Weights of a small GPT-style language model, trained from scratch on English Wikipedia.
Size: width 448, 23.5M parameters.
Architecture: RMSNorm before each block, rotary positions, untied embeddings, normalized queries and keys.
MLP neurons of a small language model. Each row is named by its layer, matrix (up: input weights) and neuron, and shows model dimensions 149-276. Each number is 128 + 24 x the weight over its row's rms, rounded and kept within 0 to 255. Numbers have three digits each.
A block is one neuron, or neurons of one layer that tend to fire together. Before each block is what it responds to, as a language model described it from the Wikipedia text at the highest values.

Responds to: Year century prefixes
L2.up1080:181127153081120165130148127130139149161113167128141126150098098141121138113161109152122142104129062103130157078120141134131184125092123127144135096106127127101115161100150145136078106095112180103080137148116129138165100153112167082104141094123142152097116140099155127139117111133098117131124142107111160090114135115134039112093107143128145135123122173103130113128091120132141126123106

Responds to: Leading digit of numbers
L2.up399:115145081136113107147140135138152130104153141128099174135162128105133137142136135125128131148156130163133165170123089145120139136141160138141130100180094152141148132106120134103097128113125158180120097118136134112152106095115162127112100155173112104090050127144113150098120143155110113106133147142187166115124124139160118138115129099125143091135168081121156125087145121115129126113114

Responds to: Start of place names
L4.up83:123140111142141114106129135147165138159141130153128154137142133127113113120141144107178126123142142204138165143164167124129139085119186117130097146106182155092133106113111127115132113121150158162069168134142123092118138124181093126094159068109145095104141090080100141112146132110162138117145133110132091106147131138139167122139182118146155134119145161142115130149132124124133161146165
L4.up952:124097128108147115086182128119110117160153144179117102145083136134155136130121118114126157131157149129137158118149140119130111122137158124157147118110112109185099154117134088114098123139148131140113142151154095110128109153129136150158135167130145131049118126156125157151132157132141079065151144130120155107158144113123124125172147130128164130159114153086169195152116089171137107171188
L4.up1041:141072153139123110078134125118162165106136165137107137137128155119144127131125158124131113136120145158065117127127156141084122127103154148104122116165140140114138164101122147133130148107123143146112157114104165122116092131107160102095116125133129107144117109099111136105104128109131131132140122159113130109105125143133162127136134125135117142085165142176134118090154067155149113137122
L4.up1064:134108114141127151125129127098200179122103139185146110148125105128118112147134166107121115111103116105124165146141107121046130083140144145096120086140128112157175084119118116113142161114162170177142130152076124129120131126126133144095112132119163132132112108103117139081164149102140132115129148130149162120100123138135117143183119127170177134142095139167190133111150147147109133125119
L4.up1371:116099121078119154090149121106148178124145158136104120110156118106151122102122161146145098138184165158100130150110176108117159100137119133145124117130098111108159128119164109121105097108121133140134119148092126108125115109159149114135163134104144139104106124126115156076143143130101108109129123117130145134127083092142163173089181074156145130104126134115124138116121086144109128139169
L4.up1623:127121125103158127103123100092177162114136163167110156107116123104141161121136100097152142104126144146127129120145122102119116092114132179117109130091122121143132105110161123095115144156105105124133124139100106116113060077116123113139135199152129111118169124119094148106168142093134136123117092139139111121110152126165109088112175147124198111163122125164103155155146121119121105171107
L4.up1666:100139141109142132142148078141207147129133147112067138115085113122155148155118147179112128119166147104086114132139110130139109129127148112150133108113111101158151130139161121077148079105110149112111120080116129128138125146071126153093133107098098129092142099101109162097164166135103113094134075146136168108145161092195139129145145124112132148136079121152108119138131115107105153130107
L4.up1690:133126113120113115099121119100180188093151145161142141197119131110103114128152128125117145141099175151122091180163091095122125078140135148136111160125124091187143105105154109143133125130135103129080160111139134123099087111156146122109148164143168117104106096105120135144158132163131127082123121141131128125119131128125136159146145104161133114053124109154151129150135105128081115129107

Responds to: Given-name completion
L6.up537:101151094148106118146100098100133137110098138164157150092123142155164183154134101165143169159121112136152161133120144111129133132130142186128139133091098091150154185134172114144128111106130152112096127117089103141128165138115085139127154161117150192110129122169143182130107087104140149120148124173135151169143104129126069098120144142110143124154129120180156106089123156126101085119103
L6.up558:139135138111168151142102116134158103171184167132149089120131095161147123120142115118117117163161153147148156125127126125111082134145155151161093148095138143169126116169166130132066136128092152126137124137107148126132155129108123122168131102096142094111148112153103141110095129109140106098103122130102144088140153120129127180090149147115139108141140140126220159140104114098103132126153
L6.up1123:121137161099105104147142134126176143181111149161176085113095144132137151142129142121095141104112148131121160132133146128088114165066127141111107116132141118105119167132123143106134111067148157153173139157167155124112076137107121124146123127059143134110136138151101126083113120104161089111141154142142123128133118142152144137111128139096135123135131125157165106141087102149134121148136
L6.up1375:097111109106151122107159061114152126123154122093119135128135128164179170111124123137068127175104119094129178146146135107114098128134127177137134135119121155113110124092109130154117113141106130149089126104106112178130105154141099167109114145109158149142152132136126152148094081094111147063109116159122198145125127131160151128158126111151137089132122172171140117117165178124156107105152
L6.up1478:115102119139165113164158127128126140148131148181133168117136123130117156104099134134081150183097157134095135101115119128128068106113126160137093188108127123155119130131136112151119079088129115118108139102127142122142070110141104106141133134102165135122121128122129162135162129106073112126136104103138207126106115113114140155103157152121152113139111158177156145102132140113066106131150
L6.up1485:097166097094162088110126128103157136126134158143124129137113121137104107098084097164092129158126158154104148161108124134138104096132137150107106158130110085106163107158138108131134124144107175119179151151102093129124099081170132106114141139169154182143125115109142152133160130074106100115128107138123161087159104139124146167121146124118143105117089141116134114141153165117143121168120
L6.up1602:082152101100114112100177113129138134108133147134133121144133152111145150129112100158066169117128132151093127139158096100141092097088126159139133153121155133150162113116099112131111113118143098125120131138118113187102116145153126117118095178112179135078128125113151120167124074102151111149150128119122127118133144146176118138121147120159151106103105150185177127125152084124111088147109
L6.up1762:112146102108088130159150113126129133135129161121148142083150117103186175153132094170102125148123113137116109153135111075067108122117131116124160096135145146129102134117145107139134062105115123106149127112126113114142097082077130101118107133140163175110104131124135113136120101113153113142159155100125138089104075122106086131111113084122141103089113128176169106149141087114153093161128

Responds to: Personal name starts
L2.up1503:104114139126106127109105143140163112106130141156142145149112118132167139124117092156106150106165124114130126123149182096140157148125085121108141142102144113144170076135117097146135072140092147136097162134123143150143094126123122148154092114127187168151129119144129146176135125118121157115123149146130151119185101161145158143172127124119173134038105090131182094134120133107125096132126

Responds to: Mid-word name fragments
L6.up226:135146084080159151117144138118135108108115130126095117088114138093117140148125121125162110131124138098052125179123154122126108184141192153139139119087164144134129148126179127146126119106144108115164129120144133161096127176103103118134106166074087163164147139146163137163141129105116111152112080130113140144145113144153137118130153085148115126121134122105115157149135136162137133107142
L6.up238:151147163133111162130142127088174120125104104116107077109104103104133134145156178114107092115132108148124127144128107132140118121146123134127104148082111128123153150147158092145122148155108090128139154101127171121147170136139113122121133143102145138069132124140127128135105127103124126077117126089162104129094103121103121138096147137128166101092127125128146126053100125144124117093132
L6.up295:115128192147106160113150129133133112110114136118167132112149151109135152122136143162099117114110115111093126127142147123133112168161117128103098120124129147115133119152177118121128104154151117102119152112156168096118109148139101063110147145118136181153120112133139124165147141141112128170107128134146136150094195133112124119149176145099139140060133166155159124114131130153134171137133
L6.up751:129131136131129141107104134119117109142136122103165106080142143079153134134181173143104147133142141124099133174145174130132081101137119139111162133126116107114165131118181172137152110168164110151158145106153194113109126147121117089143146132077121139109170151118125132167140117103080089137109135123144122169080128120095107140116161120101163106067138133125128119133091124115118125128175
L6.up775:112135169117163092129126113136119129138131130198119087080104130105095118167161150084065126164094122148144133115182140157100142097113143124122140108119099125125157094096172094147118166159150090097149160112118118125166122149133119118111171106140115146069161161117123130155125132090111156151119123131137125133129112117130162131120119139117108158092135147113103137116092179112132113107161
L6.up1054:094143183111127154125122159135110111164143126155174110109100133111088135115141157109145063192121114160132109106141132166140117108132137120146123144106127108131189097102137110127111110136138120130120124106149151142098148146083120083155159147166160150108117174090124125137120110124160131127096125108145145107117098125127110101127154067133135165100134149158140135137139149118154147134146
L6.up1652:098114112131150112090157112146135122130132112158130101145124161132099121157115167115091118143145124193148110100142135158131133126182128115119128151134141132154175132095157132124107160140139093127137163108095146121135151155141117133136117116130126142070169129137116116123119069119153169116139129110114098119118123053117141132124172130139151166056115154178125102071099152135105166096162
L6.up1699:159124142089117077099130146087108136168146112111178107109134132082195142132105112146119150151079108154098127105136154131152158098134141117165161161141149106171142085112157138119118117106162129114159127141191167149127098135090167102128134065114152132107128102147112131123096124096101150149113144129140124184143193121129168111153118113111142117117095136162083107147105138126163138117144

Responds to: Personal name completion
L4.up480:103109102112146140171174092104133130113107119148116110122141140159147164132090069116165091118071112126128122089145113115113104134186124119123143169138118137103106114127165115118109121142135148118182123186161121164131110130100136155167126182130123156096113140135157131144104156061130128161133176147158135163113106133160139143159133101087149083120130086177117135110140077102141088123120
L4.up608:105111141130136160117156146113142137105171151114123167107106123134150166096134142177121139162128121139122127141182111173130098105067114181106139156119154105163133139087150069132126091118134119126096125108142095167101105127101116160145078170167159166160111122088171184165110098107183131104119139146172143134146121111163156135155124112099152071094106114150152081096147160143111135141099
L4.up675:140141180090119138090165153141147124133153120151115124106121138103131129156147128135131111124137135112141114127162125163139116126139152150134126112122113142158148122124132071110121128116084106131083129142143109154081156152063111132131105155142141164057165151088114160092111119137133150106097144156153101150155092098129151123171121109150180134132145125161137147133169116170122085164116
L4.up829:094116106110152153075144130126114146097086113137134130117125154116138156130175165132137074100143137124135118150184131144142118154113139154134074162131122127120150165134185133152121118086135125103143148184104111164067110139143121137100109121118132180099135129110161161133152141126128118095142103086146121141169093136120141146144157119119168094087105114143138140108163151138121109160165
L4.up1207:139122120105151111138152101141158140126164149126158162117124164118143184131136106126127142159164099119133138144154118147125113099136127141124146150162129104116156138111134115098115134060123127138121136134134137142108145154107098162150126186112161127149149146083125150109140150121079114117144152119148142155159089124174133097139124156142150117065083126152145121124151122155155080144118
L4.up1547:148145156114128141137140116130109109138128132100119173118123144113128153094157143144146152128123131139133143109148128169146150105144128134119134134092121150148139114092169151093106106086166134155096136159112120127101136179096099173150131121117115151174113151097121164136068101126121162155150128162161098162089140105174100118133109126110164101057107102167123102127125133163130117163124
L4.up1549:142109156079126139163122107142114118146139146115101156126121149133180162097160142183146165164124076137108171138139129151087081139110145139129159143123087128114110144114117133146072126124202150125103132123159124134165082123162141151119111154098161143074112142174131129099112111080131130122135130155161139149092136129128121156144168112150114071089141114125138138125087154091130068129114
L4.up1569:137152152060126143112097119108103130136157134116132129094104139135129151117145111173122136160153118178166164136097106137111123128142119109113113148148113054129136146115129102107139129121164139136141125145110139147161137173094080166177132153110101164109108128112144196103096142101083124128140117138148132173139086136123070124131088096110134129157124142148148178115127103153160109134097

Responds to: Word-final suffix pieces
L2.up418:095123119101161171115127152120119115145133125120144086134097136147150157092084094144089177105129150121108097102142122094090144094087114125146159159148119083082130113130140123134086133115109124083066109087149139180147152133129162144128152108120172164143085131103131168113134064068119148099132110153135112103164174106149094167167106109125077104054101101165170120105130106132139101147123

Responds to: Quantity numbers in prose
L4.up58:073131110134131168092139139143110131156164139142180111131156142113149090144116151150125111110130120126126176130137124164158124127154133160176129142176102116122153133098130117129135134114109146103122152125118097146146132104143122094098133138114111098109077160160120154087125114133097109099164188128148135133139104123160131125171145098126154088115128108140151119145103099117097122137127
L4.up84:110105134111134100175153146147140162130119162123104132123152154092130126080171139128196145093130129158178116128111106133105172120090090140129106123108110120155143173125118085094153148152168141140120121131128128115127087127107138161122098129158135105090126106122126150102172171099121142154114144089121138155079110129108109120113155132177141139104143079121129124112103085126151145148134
L4.up194:080122136107146154155134116138143162131143149109126045115129102094147162148166150147130123126101122146125160107144102127151140126131161155153107130132110140150119141101125119103108105111142190105145128104136134137108131121098107112108117127119141138100123142110109126104077147107141078091116128135141126116034133088128122137141136140107154149098107160142146126102147073127112148116102
L4.up366:143121101130133103165131111096127123139167134132136150142097150146153078167179097164120127090088117133135148114122146135140102119123178131130100096146128168122130133146179101170082093080124146108162148135112129130127154110134163125099093121098153150097117123122084117159155129127139115098127132103135115159074116145154144098107147142133161138065112129176149149094090171097098142125107
L4.up783:149092107144096175121192137092162121093184132173117117174130133140129140129154094142162137119120135161126154119123126097108079132140159097114127116127049118124130139134155158144143152109104169152146154172135107137158140137087125154113061117139171108078173119125089144148159139113139123124119167083169099162129163112127125143137122124134132118129155110136166098096072113148143075117139
L4.up870:128121168132176099142130140128139130125169117155124099127127166112151105130140065125148109084141104143169128125120148110106150125134112134149090118139086126115126103128155105139113103133099142111086133115146102122148129180138156154121099121123118106128092112132103155124106144126112146145132166166169136130123108124110117117125137099169110111095108148113135115097096100124125178093128
L4.up1256:112145135147155100156120101079112135114155114156110118142116154173133166136147142111103152129143117077098157158109106129149108118124137142111113144130127166140146117108150130126101168115119129093128175115128113142139130143143119164084141141136157119078134112148088186077080119144155103132123102107133093106103091088104112117080116124145145106106160143089124114124104153100106113106108
L4.up1787:156120115145148159153152133134133163110184120168140117160120144139142153128167142112128156173095122146121115095086125091091159105169123147128096119090105132131142167115161132107110138111131131150127151102086082077155122090121142133103063129103117134056158094098105164172116128141151141145158169118152126117069116139154133126137114098115139105136157118113116163079104087118097138120142

Responds to: Multi-word name endings
L4.up394:164088143093166134060137154113160092122097150122152106147136157094159163161124133150165098124120151105135171136124140128112134114075146127163136134153126082112143158074110139126147119113142158118118139105126144145113094122119176162121089138164127080110113155183121174097148101105107065144115146151115152122120099107159138113170127114069140108139103122146146137108126151105132121113120
L4.up466:173113124112135101093123120144154104116109172132132121102086163125137142095130153131108170128140142109135112125130089104117082104133088142143129147162105154122166160056132131134116105155146156066121144132118136175122142151127127145152163123133146145104112109112134146102114137107103106099160126157170134151141120135135111148110097120119138157108097105118140105166145145152137119124083
L4.up549:107109129106101111091114120150137147144104140138152131144167117111139111121128124152125110121110118144119112133088132144124147138168169153139115148120115118146151138093078122115142073151159131090116135158128112159147144166146128127142088088129129138104101155121146137095093123071124130114181135140191117111083082122131096124124101166119181138128108136104140153143126136131126119142132
L4.up622:130121107109137132127136134123136119165186114142114128088129152107121111107150125172145129172129118120079172148138160091127091167105102160123097144108124090113160123111195148151112096072126184154110130125115075142089137084126079110147116120124203194154163118121134162100106155115142126112133092166171142131152115079158100169107144141157093117143134147148149118137117151141106081122167
L4.up625:147149141079139177120136116112147158137144153127156122133089149122104094146135139157113116161137145138162138152153132141125108105153133177144055168111150116099104167101172113144137066144130105122129141136086081170094130147155086140146126175127145141119084145085148193143106155116124114106134122149165151157105118162122100147142118141092174093132178120146137112125148115147163118113108
L4.up665:116089137110109131072137147106146127138121141134092133088113127072131154105159115118127142116144143166137136119110156144093124144093137155156109148147145135124151088062142140090104118122119111099114143137157084090098096105124096115146103150136179157118089123104167128158155146122113144116155137101170128142091108140116151173110149134105115119116119113171099101125145130108154093098140
L4.up693:158077139094135126117150140141120117113112136174101096128100115101112165166115111128123121156120166143122092160099132107195107144076147165099113108154126102162130118089100119123117131139095154166119147099160138131099108138158121089124113117156160150087126123137137155116142169100100130122121154174142141116123125160154087152113130156095119123107136136160143126125123109129164140147173
L4.up1375:155131119112093153089123123163189124136164148157164102138121121086099133118140123156117147151159135115147101157108119109146129123101162155136096112175129103124175136092135149157123076127119145166108135121097110114085122124125103091100133118180143129134063163140099194119170153127116127105142152142161141132131100161122098178107103160126126113136091089156129130116134108111142098123119

Responds to: New and apostrophe-s
L2.up1166:122112134126097149099144131124131141134136136124131118084143156133163145072090131136145123127098133107147199087164118150114112152136115144085106124141110151103171137124131117133138123159124118154087141153114147133087116134114096165133138128152143110149138118110137111138113153150080096118181084134126119133118175131149149131129145118134144089139111106163157162115100087120099114136088

Responds to: Start of quantity numbers
L6.up175:124132127106151124134106093132156153132177152142182102156136122103163128121119101120155099140140113154131115085121106121106128109195143189202091107164112099138121121119139071118106107102110116175122137101128137160161101124104075138113114109112160129121137146131097145104148115149136136149128094131136138119126123112176133146137116141112109094125121134113147141078110146128129119131154
L6.up188:134128127135139113126109090134119123099151168105177055116138143118160160136125117158117149140122134123140137112116162138066118109138123145124096097147107143088147154117104119145131096100136172125159120136137113163148135149109123121129102169149157147135114116142100147126143142091112124107128153170128151158080104129127116112180145126185153156089130106169120141114136112117116097143161
L6.up404:110124104113137108132108142120136078144141158149128148121153148131174147164157099156156124122148109138142152123143136113136136121088118105134071107117066133101134137143073111118087099121164145143143105122109093137100097139102087133081122129135112127144153165150128164137125113100141121139103126168101103105092141141142111098104158132159131185079100170144128110112123148113118101119171
L6.up541:094123170152096132136134129078109141096160133130116133112121149132168124120108141154167156176138105141121114148089153149082132155089096153154099157137105108185157125125136096113128087112128160125138146107151080107141130144163131163118151130112105108082088127123135143096134165139063108133161093134147121108084079089164115113118113137139146122143121109093152169070082148130122154146118
L6.up670:153145125108140077162133097121144137111140124126145133126119124129135131171132140181102116125109083125132123135090132115075158132123152143178091117108091107133132157143126081114145119154147125101155136111136114141135116128157100155125109131107134142114091120142136108130120151115114123098143148141132142135090090078131149137190108152148120143133126132126154099124102122159145091092154
L6.up963:143142152076138139129158140129086161123161132181129118145138135110102169131174122134107159163101141130171124090109129128106098116157135123142113138119117115122103188130115121111139115133136089152123123110151139145126112110156155123108143131090174076099110142139116172115147128133104094139137136141137152106121118130109116113127084129149116131146145082183113157136083095109160109161150
L6.up1113:131128150117117121155150138147110137211142162147100126132134110093113101096138150139120158132141168126139140140175112139122097158143121152112096106093140090156093110062130109177150120135119152119135134155147162107133096115108088144097083138147140116113105099080102124157138090137106111141161134121134148153111080147105134097126114106132115138077096142103151129100154121101154087099138
L6.up1281:135129149127143079164110099137140172114160122148133092163097142124108139184137113174129130157133128122087139142118127123109158112166177147169105148136074129150086130128136097143136130141146133111147120139137127127137161133106113140141106116102151147070145103112062123125190140110121119113133104120149171115054129084160087120095140142156159129085124102142117164104105113129151118110156

Responds to: Word endings inside proper names
L6.up126:085135109119097117039134110125142162100161145138186106116122132079143144121113114146113119152129130102119108118115147118149118127122113165124120113158107115090135114072155164126155125158128162158113111100138101144066083154116085122160168136135168142155080101090151168127135147150098071074154132160132116123126127149121126143114140146101142144108133093104136112137123117150157123121151
L6.up301:109133144126133141081120128121116122119125174120116119109119182132109132103084196133116167127089156130110147124132152143100098127058173142122118133150074136088120133147143148133126112090150116106128161157119155148118159114115128115134143116165119119158094132101124154164140131097123093130159141167154168095092095150166140132151135132132122149136081118148110145154132096141145109127133
L6.up388:152106127073108151105118137153140156162145122133126154101141130093152114105123104133103116143135109186116116101154146163143128097164132122149142129125146090146118131108149079118148121110122182160120126164142144142146136169104135152120111156132161112145107117144164154139091134084116153124142103155132141091108124139116090134100123133127151121107100095144131106128123088122148112126158
L6.up463:111115097086139096131121186120138157125151163148132125131123133136095123123148172143120125143146119132134118134146175151145082117078167135108108118137088069144137121112106092105120085149141098185127126154187113123109137116160128161101097117120138157101089134108146166071150117064107104160119106122176158071103136140111111182137109136104128139169104098117124124098142147124172131119115
L6.up938:150139138108136110084084117119130175129129092167158135153090146123125123134146111146125113162142144127135121137123152132109126124125154145149076135194123070093184150108162102100150117132147131167131129155117125097158109121150116122136136076118165150103135151105097141109124119112125130074118140161150130105144138164161168161117105156126136087159099139084118112113114169143193146106136
L6.up1086:150142159141128114097136130154146135125139135144142130129101100109145110154117138163070108154126147129111190139114168133123155137139127140107120135127084125092125174124174106104164037129113127095123128138112115116108114165164156140108127166123189129127131137114151136131125150145105133124134168117146151093114125150159141146136145140153106131146133113153110168143118088115133099131138
L6.up1178:129137129129162147088151152128119109127120115138128104121090152119140114103130147088131193077144139111111120128135198122109148138134148176133118104170143138118089154062112131124096114149146140094089153128125126143106126132135168078110105136133102139138111129104119142155172149092101112120142141147160170079096125115138108114130164109132156132115092144134126145143097112163161112126181
L6.up1606:120085123157167093066120116150117115143139133147119116144121131092111147136100122131089134156131138140106104151133153113110110123120149114129082133132125096116161159119132128103127136139118154143105150099099087128080114144158122102162101158110191139135110118115123137128163116117125118100136101141130156105073108132138133135132153143129142152129118140104146124106147092151183106160111

Responds to: Proper-name opening fragments
L4.up351:131128114132139139122147119156107095088135153107112124133155104146111163157112158131137137105098112137090132144135147090129098094124112123126151157144163121139155122087118094123135115108130080122103152120121146138101155161083096136149134163121162118101142125083107120118151135091120108107157107152144110138160153081161158124163163099171152101104119075137137133143149136172136107168122
L4.up472:121110117144148152145188129110161130098087149131112153132164154126157137151129106112175131130138113158076136143133142123136135098101079145134158138136105152093156074104112128176085084078136158143094117108163154133126114152141128147105121115121146105144124136153091115124088086143093105151139146112154113122131111112093130130120136074163163110069150117191142111131119149125136136122165
L4.up528:090133149126175133152178134135131124118115154148152117157159149118120149159120112152135132146099082135122153155187115134132129130137118141113132162109063135159137108142110052105098122097106107117112137124128095131177108149104081135127096137141126128133133118102137150148098088111115093131148165110155138127136138104117171120157149126152126107051105091156173145116119129164099113143110
L4.up644:081108136108144153145104152108130122132148165151148114170126143135143170126076142158110118120123111126115142126174154173125122104144130143084130164152095106126119151127163137147119123107121110122133144147189147116122133137147142153152121119123140151103166128117142127160159126057144118151109106150152155099092150123101112110134116090170135097078125094118170109120147094161132146128137
L4.up951:121122125101112159110107157152144155114165122156149136134149149126115131115100089112122138126108141112112157095150119127133143134152100130145144124122132086125143099106108091111117134084111106145094160111168165121078151131137110132111132103141169158090120098116132096125147129114104151126125126152183121085167141096177148101155134145154133100124101101123162137142141140128076121145182
L4.up1015:111135087151143132155126092140109099117134161135151129147124150115164136106167087125159152159096136102157144146099115107107123106121120092090122194130131108144151132122145134175119096111116148136107140191155105136131126126101113127174115189141124149144129140148127143105161163113150120178154137116141110176127130065156095143164141118136119107133077159125126101182138140157133110107141
L4.up1205:103110159083143139145131127110114159125128147131144158153118127144183198179079136145137129152106100145141153152183118114111109140153122121145140157139123135126130129110117102119099098154118135140078149094124127140116150172117088185148097173120136128115090133134133122185137119097145121117131127154125127127123133112154131112152196127133125145108105132193156141116097145113152108164119
L4.up1647:120079138119133130137145116098168116134126154119141142149107114139127107153124133097146106105129154169102147125129138086186178097102138111128145136130143155149159166130134163134090163083139114130109140085101149091087115106122105128142125097114123147149136122091133104113116110146109150138180072160145134127133130130155114147156164135165141103078140154131151114138120083140147097133130